From a checkpoint of a small transformer trained on Wikipedia.
Size: width 160, 5 heads of 32.
Architecture: LayerNorm before each block, tied embeddings.
Training: a variant of Muon for these matrices, 3885 steps.
MLP neurons of a small language model. Each row is named by its layer, matrix (gate and up: input weights) and neuron, and shows model dimensions 32-127. Each number is 128 + 24 x the weight over its row's rms, rounded and kept within 0 to 255. Numbers have three digits each. A neuron's up and down rows have the sign that makes its largest values positive.
After each neuron's rows, "fires after" lists the tokens most often just before its 100 highest values on Wikipedia text that the model never trained on. A number after a token or word is its count.

L7.gate264:156171088141144133128124135135148106087158173090106174138089141189115108148141135168095111132110130110055102177117083137130133122129135107074124150129184153127144111125126114130114160140161092106116101124125106141147112112124136133127153184134142103118170150137147137086153123147154164122
L7.up264:195126137145142118137117133169157139079142119110096095124128125151114109107156105130110121150118101105103124151084117144153136117156133124140120129182100120135080145127149112111174134123118099144140135058148099121140132122112116169118160147156165132119131187122155120151131143105130110107
fires after: "\n" 58, " b" 8

L7.gate437:150099169102129160142123115112116184110144140132103148135126113107111152087147138116118140156160160087126102097099107114156118158141104092100089138160140114102115143090120101109119145094116140159186128133097147138095130169104140146178122088150106146109146130153149149148108132121121112118
L7.up437:172154130155122160109124148143101121094120134084159143155108130127096139125136094164121101088085165106118112161126121150133099130131111124135115115140106097124094135178110175118062123104129124147103163104159139095087110146121144160183082119128137122097156143163134127137109168120161148125
fires after: " " 39, " e" 12, " E" 7, " comm" 5, " 0" 5, "u" 5

L7.gate219:146113068115121158109125129130060121140125085147137096146109173133126129130148101146130116163123129130109093106130086145143146125115123087123154106112139129092176123116170181129089143129100110117114105127104091149112129106170142121117148091163142125135122131134146091152116143147106146157
L7.up219:119133104144094141122164131134120115125143124185116097073125154126133122092113106184094124067101151144135152130097115077130148153161157130109089123132132155115190142111131133148095185155115125138104152110132138143144122163133106147104157118144103090085160156099143118088164136128113108121
fires after: " m" 18, "e" 18, " s" 11, "m" 7, " M" 6, "ot" 5

L7.gate407:092140123117098094145137122116150119117133141109056141143128102114134120161160124143121141129129118170122146106136170135126116131115154107125144139111131153147162118113093125108161102140126144116152087155130135107152101119090130162133109115147091083151139140188093114094108132176155166099
L7.up407:100143099130106130115111130156154124132123105130129169126141126128105092175084115127133110191104100156126143138129158157140150145106112107169166132064117117137128154141096137102126151142119139111197136080122073089158141139155095089112097117184130098143152144147163134126127150145152089116
fires after: "n" 16, "el" 11, "un" 9, "ar" 9, "ust" 5, "y" 5

L4.gate179:150160117115128119122127136136208143153149092122099080149108152117108165151099164137105133124113127141126111131113198130128122160141118143092102147111112129153148088159139123126139156124129104144167118095107100157062130152151119120153176076149124130082104129127170110121090139087155157091
L4.up179:122148094127147092131160139158142082148153102155118107135133145121136185097110161131136131122165110109108127046119136143140154149103110132105115163151118150110113150179148119111140121163117103139139102143143106135098113130122115133124141126118080149136082130141145126131110136091145131144
fires after: " M" 26, " the" 17, " m" 8, " of" 7

L7.gate426:168114117125133112141124130103097132146139134132175128116138106103126114152120074108133142105124093132065119130123138105154114141155176157108118091126114151071113122164160105110119093112104125157126097142108108160132146121134128107155137124129177131097133098180102116115123116083140119129
L7.up426:143107150128101099141092114109087140131094124119168136119194135094134072126132148078126117150093110110073121116122065140105152119124110139136057131138174116136136161139170127187135124116109096124172164137134117085127132071162113099144156129126106122128133147146084132115127113124116168162
fires after: " app" 25, " att" 11, "pp" 7, " j" 7, " des" 6

L9.gate424:103131122172104123088145163138126124144167134136141147113111086160154115104150116131125181114156103116161084099103118107140120104126138109143104119167115137111144152097157136174116130147139110071136115104152128108115107129129117145104148108114108161138115164107144130139098112148197124152
L9.up424:142118128176088125143140156121126094104133102107114155141137063143138128170137100167143135147162140138106128107159084139108113154128142106148108121157115194092141133180141108126114136131137139115093096069143088135111108133135124114152087101071160123150152133166137133119102139121087158140
fires after: " =" 43, "." 15, ")" 10

L9.gate53:119114106149131101102116120111141136122120122147131133155109125101137143092130090078101148090135169129146067141136148159136168117157108129141167119130168117099115154106128118172132177093124134093116137149096146120113146128086117168154101143146144147100163095146121120157143149093086149115
L9.up53:103121100167150103170108157139143095139149137125162121145134137127129141117155153133094119130180109136097135123142138109142162126120135147119065134161088094140134109113118150115119113083143098123134153135145153131103147097090089106127099115113099125149149086142131117163157102097136121077
fires after: " m" 44, " R" 19, " M" 8, " l" 6, "M" 4

L2.gate299:158156143158109144092160131096104144132110132124125122157169098138128130109156109145125098145103143065124196147069064114084139158116114106102130119103088139093056125109142106146134104127118119083150175145137149117114150154123135115145123099100112148108168089175136123085136148116164120146
L2.up299:156131134142135113141121141088071147140135129117101162159115077100131147128094152161100091077097115102089126122112069106128117148146128080111113133128112144121124095100106108145100144120141149142104120164144122101117179141130141157137145156138124117104157105139100144115142156190121105122
fires after: " m" 15, " w" 13, " b" 9, " c" 8, " f" 6

L5.gate263:127130146139160100108134120096093197128132129133128129121166119115148172144132131157072158114109111100113128117108137130124149147120112131124104120127198123099103146151122116151066103141189187149120098140136161136156120142111140125172100149145127108128133131151084145120149144138164139125
L5.up263:094153107132137166108152120075142158116144126094117134166132109101153155119150118086128098138164156132124103159095135152098155099173092157119082129132116113127101075133188149153090138101149097136107160098180192091121134135134167153166112128106133126121172146111105125121122150124166148131
fires after: " " 21, " s" 19, " e" 13, "t" 8, " t" 8, "ra" 5

L4.gate225:155140134154164083124153128103121130128115099103101145118130129145143159154113138135090173127061135110106121115122103148110095134123152160136118151139131128132131127069118133126107112089128120071138159121124081106116157102114094120101135116101121109103152187118168126083140144167142097129
L4.up225:138120117163127093191141168103167143167121129126161118116151142117119097097150114107056122118100093135117136133131172099126096128158117130145120153151134167101064168157109127103091181075122122125140167116156081125133124117138164140116131144130107129142158159134182135150143113113092122180
fires after: " pro" 45, " Pro" 10, "ack" 6, "ro" 5, "te" 4

L5.gate215:107103098100117127115148157145112169131159141146087141162128136137115098155127157122148156103150112113123115122147108155147159123120119144115107091117151115101123141107146142128136174150151120128132135157121165101161076174142149093133121086138090128125159146146113120141131101097112096131
L5.up215:129097136104148107125114133112121174105113096111101093160114150183063123133144102148157128126095167140145155153137120150154128131149124097106101105079089120122121140088132115130161131109109133143135116132082131100123162129138186140096134140132115135099133165133147122121135112150113100126
fires after: " wh" 20, " |" 14, " b" 9, "." 8, "h" 6, " H" 5

L2.gate146:134104109141106149115116137133115132134150095113127160117132103118171128153172125165146132139141088131165105128116104162135149143087114120140149111109131140107130145106149100127125153123137108082180143147103149102125099139123193129141146124124113117120132101119091110120146156116139098141
L2.up146:136142130095189125145139187113132178136114125173108160120165122088114140083121108122122090117117143115140121148116129107155119156115123093133156143118114161111148127071132136123106157118126108118113148107123083162117089120138187143113120113157127101129158137150101120106129139100102131104
fires after: " s" 31, " S" 16, " b" 12

L7.gate223:127160143094119122156113174070109170145152135146182133100108102131097185158125110116111173138159175181110104108115130121105102117136153153100117120149159132125101172138147113164081116118134087120111132136139155145109113119116116126132120135108090144115133097127142112148140170121124112131
L7.up223:172138130132085124142118119125108133174142125116149116173100091179142082130132129127117120161091176119138138088123097098128143176110168141096121118143159102132141126144162118098091074091135130135102144167169112146110139135100135098103154092157137116098115178095110181119126122130132088168
fires after: " comp" 21, "p" 18, " app" 17, " ass" 11, " des" 11

L9.gate171:160151137106101157139121130128121066116160116098117097161176134102170132104097122132135142121162127114158118121096143071097150130123108151134160162141146128092103102124126131113124128108147107113116112111139154112118136122096135160133154179141110162108155143150155071161162142077115080163
L9.up171:145128107126140173155125143166121132105154139167125154121165152100122137103126149121112103165131099123125147151104104087107098146122115114164123123090147152145131135102087119124157117149139148155172158144112112121105088163127135152152125126157151113094161161143119145161126103137167094110
fires after: "m" 12, "ar" 10, "v" 10, "ab" 8, "el" 6, "ff" 5

L2.gate395:119136178193158115140132112078122100131166109157119148152097134160127099132131087167116161147136128150125130122109156117127119131121141093117099117090133138151135131121136139165131133105090156170133107156133087097137110104117111141112135132143092137088134072126133139104179161137136088118
L2.up395:088106118185122155156130147146160144127144097101138135150151169102085141140131088113133136117092073125120111115115125094128180139141162127126124119124130084072169122126137119143150125138104111130158140075090112145098091177151110106123099126177109096143183160104128127126123114131118141164
fires after: " f" 33, " " 8, "F" 5, " |" 5, "u" 4, "|---|---" 4

L7.gate441:159079125173162156127120155097118141115084133191120114135133123138118190152126149113147149123103132081099111138106155138120133143147121115097093181144122121162132077165152147099134120121139118114150129123085149120147091165141133169134082109153099143120151132084163112149137112082125130109
L7.up441:105174105109147123126100142110098098120097125156111092112112165170147104168085117109079121160164167119125130118092143127116161115132144119137121139141094093168139120128168123109131122097112120157125107138151088135111102106101119154117155122124120123146141091095114146158116122119135159137
fires after: " M" 23, " re" 21, "a" 16, " J" 6, " E" 5, " m" 5

L5.gate216:183110126124113118129088091150140146145079105151141127143107125073141174143103090126091158146151149132138114161127127108163141169160076123108090135133069097118086123086128131148142177138111147154096102124121152108138149121143160137134118096114108076103173140146148141113104106125081149127
L5.up216:119105120119103153177133129143127136075116118174126132147143113132126094156124106088129146146154143104114132148069192103117136152145148126090101143157118146104070125116112132159137158112100131126127104175149166090125178121118129137138166111095118083149135117138122150145126105092139158116
fires after: " p" 22, " l" 14, " d" 14, " m" 8, " c" 7

L7.gate203:140191113122129127100124158146137163159128112163112168136125124083134134162136143138106167113143111161103149110125133120130173162107152107154159145094060120113122111120094097125159093159094154119132130132122112119154121111115126175113144082136132125080140115168095129076121141101134160165
L7.up203:140116130180132086126158086152118105157108096156139144170098125113106126136132154154119128111126125134108114102093133133124124134116106088134119133100138121134170104094123104142116128120128138127124094082114111115156170120134125144106147130122175158131103118131155096132145142157123164120
fires after: " o" 16, "el" 9, "et" 8, "igh" 6, "ur" 6, "y" 5

L7.gate333:123148101147142125130151173103119073175106111144110107136120132108126081116103158126119160140102128117156121140117098116108092125129126108121117117124118145141127136136177159155117107060144101125143133163134135104104135133127113136145185096136131147108083129106102096138176116124132138113
L7.up333:138166119143054152143159145140145135148126116129124161064110137146135156099156107141136116128161118134116125150103158113153152113110106105129083114090120124131127159128076145129171123129143121159120116112108103126111118102173104177158139108149134139132124126177134123141115181126132071091
fires after: "m" 32, "em" 24, "el" 8, "al" 6, " Comm" 6, " comm" 6

L7.gate226:152152168152103167141144125174096121099160123094121096118144108180131139142126163089113124124093147110134121127086143089098159106112125164154131133143128151133074117133070167124126121112134120125154103100159120167123123108163125129062106113150103167136125131170158121148124113097166145127
L7.up226:091121101121111125117123151147163139132105120118161171167146102134125135138095126106119135128116134079157124105123138098156139173151170134158148130117134179141130148142115146147111122146123131140112093153152116178151158158151107096088132114156098135098105176148098144105101115107173115111
fires after: "\n" 43, " =" 31, " (" 6

L4.gate299:113125122141112122163107139089192119148103146095164080112123102122131201103104144122175166125083076108123156123142107148118134127117127120133131134109117169156137107114155141168134147143109108125108118117132132094152150125145122128102075143127075102092128125146154181092169160124167105146
L4.up299:132118155172092126113146121105127137172092137149112125110209135095149112126124093130119124122081139134123124115136145133121119107144194093141123136093101143156142112069169128115117083133134161108128157190121124121129136130134089147179103146113130118117139166190149153133122102098151079123
fires after: " pro" 58, " Pro" 5, "ro" 5, ")" 4

L9.gate404:113134125107118133165116151140147133127168100113106145130109089154150149162150152130125131106120082129150126132102132111115156101100088157121156143144128123111126112134137137189125119112091146125103125115129159116090115142090118138158109069123093136141120155085123159134105127110119142136
L9.up404:134128145072109141176123125146151128121144080124139143178120096128152102147122154153094118139129153121157148146142079148124128130125123114175135110096128105107105182178138133152131132095127096129130098120191109119102084114149119142100122137130076148143146127131124131078162096144152140098
fires after: " =" 47, " " 29, "." 5

L5.gate189:161105093132133138147125137141114107168156106161135124076100121109124138164094114114178111129143126125177119146125148127141158055139124142108161114120146152139140143157121104111163159118132120160082126105130109131141104114133154111140140141096118123083139155171107079096117146155145111174
L5.up189:161108097161135100087171106125143132153136114162152132100094162109086115081144087095141110135122102127140186148121114137101154093104121159113164149151103146120139140129132097145153113126129101126131161120130086160143140087112156146113156166111094139124116123147133111121131142185153112120
fires after: "–" 24, "\n" 17, "-" 11, " (" 10, "p" 6, "{" 5

L4.gate331:142141122145184099137140163110122116118123133134130092141086146087113136075164114125157130100092111126109118143126116145156120118140137165080137133129132149096162093107138128129101146116105127130097128165133111130153159144133133082133141074136081116121141118109068144130170111127107167132
L4.up331:086127122135137137144156126132152187134142139141148105116073168103076137133143125125163132105118116123116096145136114117121115111128114151109130124113143157075137101134155108107131166117109141140139146175180147119117162136161148096143119085176076127144176142108099115128151085139114131126
fires after: " Ch" 20, " " 15, " K" 7, " ch" 7, " f" 5

L5.gate332:154148124086126080138112126152140125113109109173103136110113089090112196133147122146167139111098124110175163137150140118119121141173147087137129129135131170078113157132140136143083120142153112108112119114107107128130120108083091098148114164135112111132150075146164138117163136155152130138
L5.up332:140140160170104110110110102134137148127164123101120097095128144088107120131115085148132111096119134137132179107215170115119200103109123137129097150106122150148137146137138123102109118107136084147124121169137120120174129155119124103140160123088131108134131159136161150116158097118127151121
fires after: " pro" 26, "ai" 8, "ro" 8, "b" 7, "p" 7

L9.gate175:075103078135143084166090155155164088090150120081168122123120093139113126179132101126140114121113119104114141164148105115115149174133145103103143133120139132183137112121138126140106117146153132129150092113146149142089095142125103173126111147122107150131125130173128118112116129115142153150
L9.up175:182109079114131085143129155169118118103121108151114091120144147104096148105156121127119118133133139139153166124161153130119134099096182117124138136140087117113136164125110149143168130122141078158144138102164119150137100115132145161083126124114097164135119090157149158105106149118124144118
fires after: "." 56, "\n" 10